Part of a small language model's weights.
Size: width 192, MLP 640 GELU.
Architecture: LayerNorm before each block, learned positions, no biases in attention or MLP, tied embeddings, normalized queries and keys.
Training: 174M tokens, 10675 steps.
MLP neurons of a small language model. Each row is named by its layer, matrix (up: input weights) and neuron, and shows model dimensions 0-191. Each number is 128 + 32 x the weight over its row's rms, rounded and kept within 0 to 255. Numbers have three digits each.
After each neuron's rows, "fires on" lists the tokens most often at its 100 highest values on Wikipedia text that the model never trained on.

L6.up287:141093123139136125173159097142171129163147111083141120135143110078103106149135133070167156131147115162131130177147162166181155109076146130116124141147143209163183067160171162072058085123046138103118151081089152122125181131072062100151103074209121079140126126164112126159129107116152120062158147148041096172133128146149148180126106090156114142178101136090105128127119098128145127094106127156077052154099161160125092149151120143095141135143079166072129191061162117124117087113141172104090189134154121156098085124139139091129150110107160125133163111128188134136138127112156148141
fires on: " |", "\n", " (", "==="

L6.up236:140117168076135133152145114130139060125077098136135140078139090097123116061148156112138166142127064122179077117119156132112154161144174104189156164094156156181140133143109104154092080178133109139115099111049176162152126120148141101099132096105160143105120146132153114133154129118121095159144122115128079087128126136179120082162122017157120188142101157111154117147103060131127108129126160136122134123094192142169168120169156154116130118195124141076160076099146155074154149082152089196096131103197108105118137142071118098114113147152176230126094102092129183171102113143140109170
fires on: ".", ",", " born", " b"

L3.up4:137111169116118151099138151106135124098203142114101189085157138089117154131116093092087116150078140134186135116193117162145130133123112091119127146117093170168135104163116093160099112124179134064060131149104132111162157169153126064176081130133139171066107091112147102173163159134193089121110102130170120127126148156130099192117126149159102047123086109108119120143068127073144110110171167100141125178197127074127147141179066115150167097122079096054110084103160126100144169140185118191110103177137103163134107153102134147164156109150064147103078152113124138136182152145133177100
fires on: "-", "–"

L3.up522:103116112132120079139145162109148119189163127121088126114150160107108104134147132203095094172112126157103113117141144177164157150127038074182137158116124131084105102140116145157163116056159112166101087115111155119139134181105117129159155112148139110073109155073149135154166141096077129102132224071196148079174141144113185177118087114137158057127101109129102091148154107167138110178107115134145115141120087084104151096164113124089091150101106095115085129120102072159128146098105141181084182101116116106151146181114170159067182146177095124100126166051165148130140163123126114192
fires on: " A", " a", "A"

L6.up292:115136151102166151128123088121089169145174161069092058151136178133109095191099106118177116141118129147070137155129175119136056084111073127175114158141150119169142062155079071110103137139149121141127141141131153093167076119170156126133134160148136118079097104147109143061114116108142132133167122081100091099162116171101137141154080159196105160156130115119095091140157108157121105104127143105042148163141111180127123136117159139181202147112147039187118067133135205133105090142168068110142143087174154098152162137131146131153107123169098156099172099147069107115120164149103079146
fires on: ":", "ir", " 8", "l", " as", " 11"

L5.up220:151133127137114159156117181167217164108134167195140153141111133177106190123122125110125149130098076124057094150127157186129205141059112152151094127116114140127095111133146096180093192163114179053165077146150192135127156122132120112078178092116135155083098137124134103182143123138101162105137106117156128170155079088145076137090156130153105150071098104113138106144115135151150100114169126107162096107098095091117101096120143105124132083122100138099165169091086062143128109139118125170136088200155135099112083144114074136166158113109107109087116231161086173141127135125162110176
fires on: " on", "un", "al", " On", "ort"

L2.up367:151122146085145110131120142160113142101080186145046140084169086092097118072188134069121123140144189148102195081136117123082114209128182152169114154122090121090114112132146113109188143157169125128109066087199172128123121095168137135113149156109137131111088138165091109125174168127150141133141090135138162142108117097127100135126103147128093085088182208122149116129170113079121094121110123110153184130099111082151144137163172172128204085135113077137119132159096104149108141127090085146129144106114156121084088122074131087128103153174118163182142090201159129206131133087076116148
fires on: " that", " which", " +"

L7.up419:126108133141120031146116196112149136136091193117123147111057146147111078098143089133150103136119119084128199160118152183190128137130118118071145146156131137156129050165143166048154114115098107138107074091106105130178134086109110151120176139145140049115126092174047154133083157115125142132126126127078081132131168133118178183175124131151116133116165113171173104125163114119131121187125114063137140154112142131161173117155151178118116055134125082110122135142154153091118087150179161115076116099148193142125168123139097125116097125095168183135179112082176129103074142117091116169
fires on: ".", ",", " and", " is", " |"

L2.up62:091108139113152139096115120089192097169092151111177125156050127067148156091121195075122124128148163149125122117157122117119121086111158143116120118113124080147137102101072062097168167251124160181162073168134141071171121080154146084139128125118077107109140169099099138147104116067141116116125147124145163175155167145140067149117128143128160120075134102117111103115173126080070125142141132138108138133111168162145131136071149118151157169106140055096129120133136197183109092157144106177191125051106150085168129177138092111115154143116193124124091160164162124147168119151108110135
fires on: "ion", "alk", " help", " turn", " back", " end"

L4.up52:132155171082163118134106073082098139148117177080225047064112101105155166076155084119099140207123139128114172137111141124164092123115107155086136111149134143141105127098080109154135117102099166137158095123181188137149141113188131135089123157076173106227194078100106134094138114098050131174151152117139090102094078128120113149151137126123148095146114155166114127134129128107104131097168154139165082192109116103125130171042089107129097167168132137113133110179120175150156099159101165150088155087142162157157144147110065126155143096092134153165128129137083108114162100108142112138
fires on: "ars", " did", " help", " may", " will", " members"

L4.up484:136104113091140171134148149196111139180175103078135110125085157137156205108148184132113091073126103151159149124161157093149065103116082094112147185083085072149130156116128130138107133145115155115106098104084144160120139142142161104101120092132150180197164048096121174177158102097120098111123159116099162112140086097111142172133147164120087091153188100094148091113102126106122104101126138206122097107131143094173121094132119117143149154134113119128195128124098113140115181155135128095092156181126066081122076122124139154125110194116077149051109145183067147143136224154136140083
fires on: "ig", "l", "al", "g", "ol"

L6.up631:157175178099143064132123129121108139105101137158083170116110141083142159118160072134104099130087161150146127113147144112210085177101124162108143090196149122130096146083145153151062158068130110115160141118094189141156091168147085169125064087090143175121100149090100068215149128129156084117149140114104169119123125116205131154152123113151089085143128151140113157106135164141082057151151159182109129171103154118136109152150120155087096109146047147120124144113168132124117148107174161089171085138085108073121132130103185201126127156134150154070136118158085094122109158142134058131
fires on: "f", "-", " as", " and", "5", "1"

L3.up579:145163127123121168209195096092091143053143085079089143132109149087088141142107122130108142137128177094175104095197183107113184188136128140132100193102147127163125077201129151150143168178133190125119150097073125113150139172114128119147129149156123097119144138152157149123099119169092112117133045152051066110114130139088095187094132080157121116098179078146103096189107149145085099162144152159159112161107094116119132145162128143118146139125120144112157134141079151131097074160130171114094144132175166114153120100120140128160132122083112124141060075094123142114113049090193116138
fires on: "'s"

L4.up87:121158169066094104129110105152137187162116145120121094112099139148102156148115168153169075113122103076162197084116137046087157087140089144142121161190153144170058133134166132094154119116086172097096109108096121129131103119224149152135110112165116127097122124078146138167134131170178156132167184158140106173143091092132160137099095065160089079137121108167115118132108178130175059145189150114082099150154158149087120151181141098116098072127111098133163171156155137095114111147132120094127172095107153132138048118160116131087124107080188164136119122159145120125060128206134130121
fires on: "ing", "ated", "/", "ment", "ation"

L6.up270:133102126184143126118144158144104120120138156137115108123135091136139135131165147128123107132142192172131132067176152189089155138113145161084150121121071083129158052113188177124172151134145167139121137105138172133098084107117157247174177135109090138125129122120151089150090127136071136138086104096055092107105146134133215121100193143149091138113083089174141165132173115135115174112187080177140139099086152114118043067152116141111129123158124102080128093123173153155061120092118115214084078101115102126128191121161152101158097095131129133135126130121115100148092119122119097131
fires on: "z", "a", "s", "r", " Sch", " Sh"

L4.up462:137179112111186147117180131126163127115156147147098106096156096155137110134189111140158124115090100088087132133132169124218133149132110113144140174133146074122122128157152162074094161071160101219176096150117122092072094085139141130122117104118169056140118061076076180162152103124162162122167131110193106128181120119159132097118125173110164113107118100092116133120100111132096197087103173154111135113125169099088146101048116159125177051157152125105126147105106106177139144110191189118118123095148118141107088159078121124145071140137158127178112143189099144098173100123102088119
fires on: "^{", " En", " Man", " man", " night", " Land"

L2.up176:177157131111088094170126111139138146185132135063113133107119075125073147191145064178086122139128161126079161129108150129143160158099143152114181115146050158113138041125131179026143116194077141115200125123123122163110132153137140140137141116130069085079136121112122172137204099125139112142093183152105137096104148141142081152098152110099121121122127160159075142103132159142177199062135080093119156161120155092121088170124110204126159152046128137146117124127092143124107142132143163096158111077121091163112146120140097104090150095180127127139163133178164121150099126101087115143
fires on: "\n"

L7.up412:055139119119126172196125129121099113134193168055138184122197168106113091160159164152153152154080129123094122132113107197127128113155083123142104119133159107118143140114110140108130063096091181068143123120122146147096151182168104153117199151118116167055158102138131146093149168141113082116170122055121179096120125180149082167144121104116173111147148127109099147167101189137102112157146117089126098114126076117131124174161119106111078137164102149149109096058119129109146023123154077179120112148116124155153131118084101143150130116112150070161092148047155147168138172139118099159
fires on: " a", "-", " b", "a"

L2.up42:111146141125135143110154125179120102158097162148126206143198085125148114149174158146115143157137118164136151083138196111151111097114006140140083071113164091100121113084120123112087122143229099177150133075151126093119065132150088076128128102138126114108118124111189123159151116162130129154105101132179068125154108147123151133107125158143083170132103102110152131189150076161102184103121157144121100109077141100178141106110107123150101089104167160100132135109112131147130115135163191136175184132207165077097143136124090097140123062079147133113158122130177093144107067143153066138
fires on: " co", " Man", " man", " mon", " Ter"

L5.up87:141067133087112129142097124160111168162133077157127114180143136125155139107123093159074131142104135095087165103112130098109132089107102155108200112127139123133096091149142179107105062196122190092150127100092070146203048137109079098099099145118076097139136079116158010163164168170119136139157154126146100177157106119089126038143116092110158118156158158131152093166115132147152123186148146116131126133150103112152136093110170163151047095131122143184176174112126108105111154191150150126149124114121191137155136138153140139147129103050116134128148112134103115088111140097175170169
fires on: "ing", " ="

L4.up275:114109138188168157140131144166121133145146118148162130131109153158090079138168135091127093106116109158139133077115151160119185118097120058107118140118154086066117069146136060200152166128109135100125075176121115155134159099136161087161159124099200116159137085150176123157054121154106184108119090083126153153136144140145105160160114176081147169150127152196176159123125152133067105114180113061143176157160080100146067073156108139078177132164136124125093135151112097195069082133155163121096120080144116124152149092146088144130126090196095086100118111114102149127087109145147068154
fires on: ".", " to", " John"

L2.up554:120117115077151157134123121110229083152140110050141114143114106126168098115156116126075157195089087140151103173076135152138120131181139144109129129092138107065109136117206129125180085154053124145142111109140119136117123148142168134163169114072145074062081133158124162149121170094090124075078089165170149084111141137154042136117125140072121130145131126146103120148122128175167129144153172137107103106209149103122157105121160122120145124107187143067074191126161165166115092098111131104160111126134198128153162141121134102132168109080130110081098119162176133119087131175163108073
fires on: " Ex", " ex", " by", " followed", " from", " resp"

L6.up427:099084094102135153143131110143118099122140133117136133103125127149126156126166165143140124125097144118125145124153146099100112141142123142114096183146149141090099106155088144101211155146123190145112128072113115117106172221140209172126146132082109147143183138117109147150135104147093137112115134086099067167161123135116080178136203098105150116120125149188164099143180135059101123071155149208084141121172152109102130099134100107177183120157056099095160157131152136111135132077068054080127123131129157083078137140169108135160061167090106143039120118158103135126118088162116182071
fires on: "g", "s", "m", "l", "b", "th"

L3.up423:121146121187147158170139087109146091080116133106105114145178222097149137115161112141126079159133133125108167179094103111130092128086137117119149134117103121130107112124128098181179114100091098157134154142082126120107143103173090176119151109177096119091208104080133072067161108172086131125183116176122088138126181095114126180116190102081178095152117115141113089155112159124105174093110154080162090088085147156116113138188127117151143142207195134094147137130151163167123102061122141092131101126129112180104035123150156176113177114155119124174089172108163107090093107120135083135
fires on: " I", " Ph", "ert", " ph", "ters"

L4.up485:132154126111122048195173121094087174148128136133206120150127069120147067097094121148161179127103109117115148128100150133158098179135169100086114119123128180110117043151151159150140134121079120110172116120084135132122105149180121103155147169168128163092080130120126152123147105131136175144150148145100076109168153126090080132098117115142061091120179135106113075118164113149132200145169142144161093119146131121146109112206116204188096105157062149111155167086113103174125076084134167115115169190133157133071093086080131118155133188120156143125109116117143141118092076147099075074
fires on: "\n", " to", " and"

L3.up418:111136111150115117132122176150087096056139147134098111086120133180108157109201120070109155178152139106071155161145138131157106198150141138169124130104070119138098117073103122049136126111171141086160139120184165149132110115179215147117106175211085143080113133147121151125146190129115103160161137209147118150112146162129179158081147122099093099071127105092145073079104193093135158091153145131111138137133141140111143129133164103124132091057199087062089112135118120114081146098104124174157112145198107143130089108103110123154125160176119111120142099123140170080155144106157106113
fires on: " San", " Label", " +", " place", " Mac"

L7.up282:106120163075147138128216153127135076133119096081091096105128097142144130118153085181158125151103126066107178144182149159120079087112176086099183225135085103116139085171090087106189082170152148154137120151076110120117171110162124134116140144077183182147099167135074111133115098088086168049124118123111099135075116135143103125113137063163149142110151139129127111104114144151190222126131142124197118128087099087098113117150101103062176155084083131142101122107130162150133147150113141115127130083125119106174160106125147124192144103158173154103137202134111139144140137135137110100
fires on: "un", "as", "ot", "im", "in", "em"

L7.up359:087139100096110065164087117115109160173157202142128145113116097118088134119075141091169164115151141155087161164122119089124109154125101145079143115158100131158134174115186170113138102118129101104125068080114181070125136172122111167060158154156119098166075059107053089130158154177152159161146123160149151098153110123112137115159173116165116052144131114123132066112113137114124078130155118060081105224126145178072160172099104119122164107146125130131163176136083171147165119153150125130139151132179137140123112102103084131203104142139171155168103117110124108160084136138200079129
fires on: " and", ",", " |", "–", " votes", " 0"

L2.up488:148101130120090120151170173078156100139157112090164109072081108179127142151118156104115164084092122097120127065091178121129105142159155119098129093128166131147066135115152142140129099156130103115137114106147157106129108093137168135096100167116170178105113084167155082153185132091046093118127110128141109097119110091131100122113115152137131153209156165122119137100090123189113150087114160128166115108080136158077137136247104137170144128157143134142042084193145097144125115135182137145102161131100172102124129190087172154160136068168169123128191095077126132124058136095145156192
fires on: "\\", " well", " still", " down", " \\", "ically"

L4.up67:110116150086103147157164090105112089140134131079134140072148170146145163147148131128114105126128081172120170184133160093085159200134101154113141161068144100193120149099076101212135102157083174121113125097195158164130119100071163191121084082161121162159121096118163137098116098088142168097164152096098201095184101073111158175155117100119120060175131153137089078140154106103114134081165119165125083173073104107114152146131151131093086087112128132128108140086112159112141071191116221084099152115132128123118109068139132145132117117126170148129105106146115092139171101168135142122
fires on: "ers", "ars", "ists", "s", " others", " members"

L6.up97:183128189113126126141163122135107125130157154130129129103115117071129151060133149112156151134131144108123178122138168150096148151123130145137151140110106098104166118119126103094141121146220081130099077175090175139161128136096132085090144147115092131180123079157095104101142124129125115136148089070068146172148025088157107093045152124093123136136226175170145116181086188129098071177109100170089113103129033168184112100179184162097144138149148099153129152175143125145101117119080141154102125133111165079102079146109070150133169156118099135122136119150103129120107164154129088131
fires on: " after", " by", " for", " on"

L2.up346:099171147130125101188133155133148109085135179111086063106125135171114125158141137100153125131108141139155173080122134139107160124162149162111117151083092143170110124107102141176147086119130143036113137096154108047209186107093107110116152126102129131115149092185075121132127168096157144104169089117129200097134129159207122102116079137120115157153112084142127148101128140133050132088171087172056143214122098103159137126187128116066178128158153168135113138154078185100082094106100149122128141122104100065132144113112083133171113121160142135103150124100169118100164204131111139170
fires on: " and", " &", " or", " ×"

L5.up182:088185149184131145113128083083060142109145171133149132176101113063169099076159167135131115121137130059132134169112103157115121141088128158145131116195106151117100137129094142148106178144085128146158195156119135114114173168087091115122110138082108133150204202153180202063128136156133149109109171128052152106162137115139119126092126072131169159153173139112108138160109139124104112129075140139076143063122174137085082142119093155089081122135136029126110089132129128105190112167125121186106136145106147120129096177096090111120096086134086076141147168139114177146138175110090130141
fires on: "ia", " so", "ule", "de", " Ind", " prom"

L4.up203:179113165159159177125127180147139131114165109115130107163088121108170162136135125121117086103133081090105103128140166120131094050129152090136115091120124122137110104070145111147153070121156126114168122135136165070147066145123127136144115122109103180109154114156118185105192140109192066130130106143109116129084185067155108125129187115175108148131170124191139137166088167117110110126175134151083088117152150143172168054146207046095171077123157157099094157121102062158146097165103079147117162090114141138118079146106112139089171151127151085035150143154138128096114182140179117120
fires on: " ag", " by", " sq", " Col", " after", " from"

L6.up385:188128165136157147105130139129136147139189165153105113125116148088110101152145216129108110160139129105156171114121197170103117110031135141138148079134117105179142045168111110163108097122148121121157160060111148124155168117141160076162078133179120084172160130169097102053081105108139127131137158117108123153131080116138121150120115097098125171163123127122152123139122198070121094134123099096137108137175128188121174131109189104125099118130147111134097106129168131142082116124169174085113096114163171088122162136111027137104148147093095082078099138125050160078147202138159111101
fires on: ":", ".", " in", " /", "\"", " |"

L3.up560:110084152091145115126136141130111127190154162134190146116185132123132123098141127092098160147107098146124158136124149148167184082155136124113157152159063172105179064185169091173130117059179157115126119132062098127137118196122103089133083163149145110081135154159097109102163115062189152146089121164153078095196134137098110164139120098188112122101124162082137116135138110104126142149132105133167099167128129102141110141142078113165119091102173160064071133117150117115147069075163078189129169133161141131119132064105155123191071130126135141116038141120072136115170113175139168113
fires on: "-", "–", " ;", ";", "\n"

L5.up570:146113159140132180068144167098192210180115130150120133124142186127116130130151150102190111137119022113194086134068131100145070121122141145188128094129159094133142186128099132141077101235174087163150098088124097125159161155110120118111165150133088077180149159135170208164104077137074183128076120129115120075087088116130116095127100108138139121123100140129133135156138080149075101134090175093097122109138147129162165184069153089110173133158126141137141086105082106138118125174119109143066168123130119102147072141120110139114132122116156127082131119097102128163127108130137103151
fires on: ".", ",", " Website", " that", "198"

L6.up200:146169137167162146103132131181157086160140139163163157128091156122201105129109135081103119133132120080089152106192081147073160094118149090153159151135112130113125129160128126133180106114148172131101190143134142181183131116141163134166088121151138115147134092137068114081045114104124206160149107078079143156133107083142114114212144132113135169168175133105074173166119120189138115152156072099118119092179097113089060109112087092061143080115176070125049132120086090171128123132191170143106104153152162095140134142145124173103151137126087130096145123084126099086112139133119127163
fires on: "'", "’", ".", "al", " list", "oup"

L4.up212:114170136187128116155142097134079084112103087147133146193124112125182179127115134189119111088126150172104106133135134067087061085088131143136162100184117144154137137175093150179090127088135193164160122089112070100100142163102109168092150145165149132134142138137135095137134118098147117109179154090128136097171085098154154124129183124185067147158171181124132079147069143189080104126179104153142163122121181089085148082148119121095117085121112111191116151062112095138137133156179106086139151105143175130136030152106161170107133179116107129111122133104111122065139180103094150156
fires on: " and", " as", " two", " single", "^{", " \""

L5.up181:172094103111139128179154066097140150179157118145109104135155103099082098114117117133140154090119121124083157146125133160175134097105145136129118130133122212110131075081101146073112095113073147115187146063170116138106148127134141142133138162144058128091102189104113149129193071151112145077144180115057089176130128093182123187108099114174055112135172141112115147073173131183124207139136134123102073197171126110147112122177078133094168127106108129087146140176125117133071103086168138090143122109127179159077082123158110117131186168145157111150114182134126067109146117121147133124
fires on: "\n"

L6.up179:098112109114135132140154176112148178177090114137168139182044148167141122158155177162045112133108167151185099162131187187089126104100108166122157167162112095081071118155115113178209097147124121173161167161125189115114131080106108107088105076104142083107144112110097138090139133132152143120115109172125142065078155153155119107100139134130129083123081080073117091110182086124129160151150147113150132136133107112166047108114125167097176140120107110132111177109083127113096096210121095143101153092126060112157164143119093117145094107124138140114124175173162126074128196109104149146
fires on: " this", "ion", "ment"

L6.up122:131133156163105144123110110114079108126178202147143098122141119132117090132120166074141134057203118124118139099205181196140125161145153131142179121111080067142125083150133101149130112116105141132127164166106132145150188116126141102058156120136128086154132100098073088113075140173150153108125105135108144123182105095130141110132097125077161119144147144127173142169125121160118151120198127090086148190106124146092140063158121166063120075115097142085122172150113079212097160097183165076136073078108152135125062142171122189124130092086128095103158142120096124161123104138190165113
fires on: "."

L4.up473:137101190133123134149118141185145122134172186106131115151110094134125078093129114167173109179117165162128149119134149143125195122089130113123171091078142149144149054170131165117146124112083165048135119119100164102105131123135157091157153101146130143126153125112075150199125111131136101151169151165103117143074120084092148204161152115131055109143141124112113149142140139131148098094115155167127092187165144083147094101088144200081182056127150126065126093121131132114091062082134157128098160047134105136080121160159089180114179135038150135171171136094121147105115123077092097130
fires on: " |", " ;", ";", "\n"

L4.up633:101150097138124128127140137097117212164122138158099122115134144123147135115129139072166118118126115143180120155161116147083111092115090145093142138140105167092115128123124138128110155086222197114102162140040180151129117142123121127148115064143130095070078153115083134131102093193132128106107098237133127176142125140081130132134045150099101121103138175161156156144175121094112185166152107076119111108116118155128188132069126127114100153102156102125120071130090137104112108149099035182214140149167102129149100108122153138182166125121115161179148126160167064118145139087158087115
fires on: " g", " G", " rece", " there", "ternational"

L5.up328:138125099099057130112125176173132122181121107134122062029090130096150159111148154114129122113126168068174132153187129126112155130055181054101169172164179134154130129131110104074144115143136115154116127141111141102151148128073103123146129120144147130164138142117108140135119133118119156117073104159183114151087119136130140085110164099173109123112157152128170118171193166119110165080171167087196086095157076106145058144135111098098080127097202062096117108128110111086124168138108115142143138117119113176140142108195125133098169125185170140091135151081156123115028157111177120151
fires on: "as", "os", "ug", "em", " ev"

L2.up371:121100140133119126168128137185172110083103138116174066122113182059121149152115116173083091148146126145182164149077085183180160127137177145102132127116131136121131090147084156141137133140097096129167109175092121160070135123144133128166174123125175082094113195126085134161109150085125142063131174138126102057153124163143092169113107145104112153067126102085133094189119060085112127174117069107101204187111139082163108183115109126116136124160125110142068111137109127171146134127036168169160177128109131150159128135124165096148123095177108135088085147095131119132094185094118170164
fires on: " a", " the"

L4.up552:140138158182111083155149119127195159059205172152147081182135114101139155092176155150123148075088145143128109131086149157124148114157099112139115146108150074168098161113193118153176130090123129211181113060105120173115090091092132146128068093160167093109135098111161107088122117136098174116095125121120123076150132128140118151108163114101170128160097122119127146186079154191157128092111131188163164149150093062170146122137150102073165062122108114115130159102072178175122157148110133133129130114150147095091147143114129071146115129108147195126054080129079082117114141103172099113
fires on: " out", " year", " King", " Year", " War"

L6.up374:127044133144134186137142105121148147138121129135148173090093110123088127143142123091117080104114157190123164158132129112103178182109094162131144157140113116147125154198093146187119134189111118183112084123106116143113169088094190151149123159157170115165118086098112100105091193038139142151153144082154158162087103064141109106145086143119144142135085183139135111153142077089149061146155108106118086085147203119128170148137047137097058079114080143124079129090122131097194126156175176101152114167116149110128108113154125110149068080162155155151090131104129109102119145130183156134
fires on: "s", "ies", "-", "es", "ars", " a"

L2.up59:182099120113172090193178149106126121092147099125120094172115119156121123077108109165151128149114105146111202131160164117103156131176131164060168106151071133164076174119140167168176084108115176093135124125166103069078155172084173103115136113091125208088125120124168193082078162129146168201124100098076176190126137116091133107174093090117123092137117164124170089087123116109088135083171143159136170119091125112126157149114071097078142099120141140137154098127155100112104124131120145153093128067143164065155078152097164136106143129159144122188118088117085132092123131138172170149
fires on: " known", " who", " Le", " UTC", "ally", " She"

L4.up2:144150143123175071109119102160167082084136112172165107105173119106088157066186122160119105166095144119171104069151132144129124104123156161113170131127183119160141088147116104145140104170082093145195131162149121128128124108133130153113137128179142144137074108119073056128203145116156178083096158165168186149124074188150120118125197098116111074105146099116117106077115142166146082086200091134128140116088124130117032115186105152093163119120162133107073103086144147125157116174084181079125157075100146146150129157076144168163107175129088107124136140155142182092144127120095149119
fires on: "ö", "ü", "0", "K", "the", "3"

L2.up263:091201114167117203150145143119155081123124171085086101102088173169174071075152105111126108096117146099227095137082136113147142160121130142140045125116162149099094112186116111105140117132121172110092121133125165101107172150121113076121132128192149111202162176136168089164152133180126124128130113088127080148089172173061152181127122151100095077114128113147124108161124135104120111142133097094108115127117150151090142128186146155098076119123136125138147155129045143149104127114137177135098158147177082084149180080032156146178160141151133137133130137078134081135122088098155149157
fires on: "'s", " ="

L3.up3:108150180114161107168155142113107199124146107102186104095080115113072124195105149059178114109097107112159113085153152126119159156189063109161184098092146204101107092165146084073081162110149144170094051164119121081082113126138132142142150158139103151171145063157150035143170154101138151118137120131107116152132134177139082115143134133163113089166143113104092081155091161178120129127133141102091136184117168122113156116136120094168139123079159095112114071100129107081182154092131155162116158148155145128151120154108140206123131110178118112136133134118118096116054172108171101153
fires on: " al", "\\", " X", " \\", " Bel"

L6.up502:113128129112141114201199187084148148115083129142157111101117093125092132149133139146124130144053103109181170166081124158100133136071089211094074095197174147151170136112143126118115145202124151125128095126111096112091133121075172104144105138134180114158173095085152090156151117142107131129139191163128120109152164180181136190107091066172096098079126141149121111134106161153131107150193106096139116129102129121141153073163119124112163117123078189145159115085148122092179106161138169187116126164069079136130121104088053153119145137088140129134091184068121090127101137109126087137
fires on: " w", "f", " h", "ing", "and", "cl"

L7.up101:098165151115094096136121131164154155111069133136173139081152080187144131115105096137138151118093183145148155130125087136161107123146095130090095131175134127149224087133192183075088120114103108105145164101094119062062139123129103077110140173122139150126093091135108094175146188113152165129180125109160143142104127116112146167160110110156105138126152109112081124163159088089102106094124146107143143175080118169156130121137172140062132089163052178124178153068093156166113119155135128135073159160214134126113104029076151168104085126111171139116148129123147098111134186085102147147
fires on: " |", " (", " or", "in", "'s", " and"

L2.up619:156139142186157044111160121124134077096140063112114110164125140077114132116132134066081123136107159149161125101169104121125125107198135106175134149077178166063102082175070133133131181085156129105109115136102140140139092228125146118158147118174169117044201123145135092160117124092140138121154133141141148072115164145132155162161071145126144166088090195105109152169105171134183159127093082099128143100132113091105155091091128137121176165080094111101068119145136109103168124114058107178127131097116167139105163142093172145088102170126082182106140153140135174130101107116107133151
fires on: "L", "AR", "A", "FL", "AS", "O"

L7.up158:180138174124177152140146172097159129176154133170108146117193178135121131123161142108074146170126083111124129121139105114162152135109137148105174146084136137103106160172156119144121082093080077153086142146124138191072128214124179190142099117145169104127133180141113124159155097123154165135119176072150097070136191139158126212137121142154051129126129107102144133086132078130116063168152120132115117092089143144155156065131100105080117132138105117082088069071082160086142117171076096142095125126159158111129106078106088086035117126134142128127159106085091150156160150140157099126
fires on: " ", " a", " m", " ex", "x", " t"

L7.up400:134161098103184146125132082139167123139185104101102138112156070140141076222134151158128074139100177230109096143093124033134128108117133058138158146167133095064111135128091104133130097132115144107135181111119103088086146179153130111174165149063156132128108165112149197141140103112166114187143095129100123099124067103104153102099177125186110134128173125120111110148109152153139035097133130122120137143131116131138173094190116110118174083161109113128116133174181208100077105130113149153128110143129101067157181103082108123128100150088128113139137120178108152124131160106167111106
fires on: "-", "l", " Ar", "in", ":", " of"

L2.up31:060131098139171132132141143156066118104141129081082095130156114096125157169078071143137147128144069177135113102153123132059163112121184153118132152092070154175108056178106133215115135108136155097090138152179095073143147210119162097141164145097140151074173119192124138137091126087193135167152095125107131129119174109157143147132113149075128092099174094117125097132168113085145083099176122113143132161154104131069134139180088110143130066122144067073088139112115145069167097132149134139148128195188178127157098143153167150136091097119136147110138108109157172095146126145145091109
fires on: "–", "-"

L3.up521:087136143091087155145148106157151126122173140156116057117157135139117136149101116094094162100092148107164177099204116118114186124166130097051122123123109142149118127126108080084186081118101160126169042084152103066223196177107120108140166135112148128106104084141121142105139164149103109158101169129160167147104129172129107123150107099122225076131198080096131154146078186148083103136157108108115071153171177089135115132136115115137083085137158045122117148138102096156148069097114138172171158141113152080121103113140147128170171114111144123123114111098098122146125179159124122130
fires on: " and", " also", "–"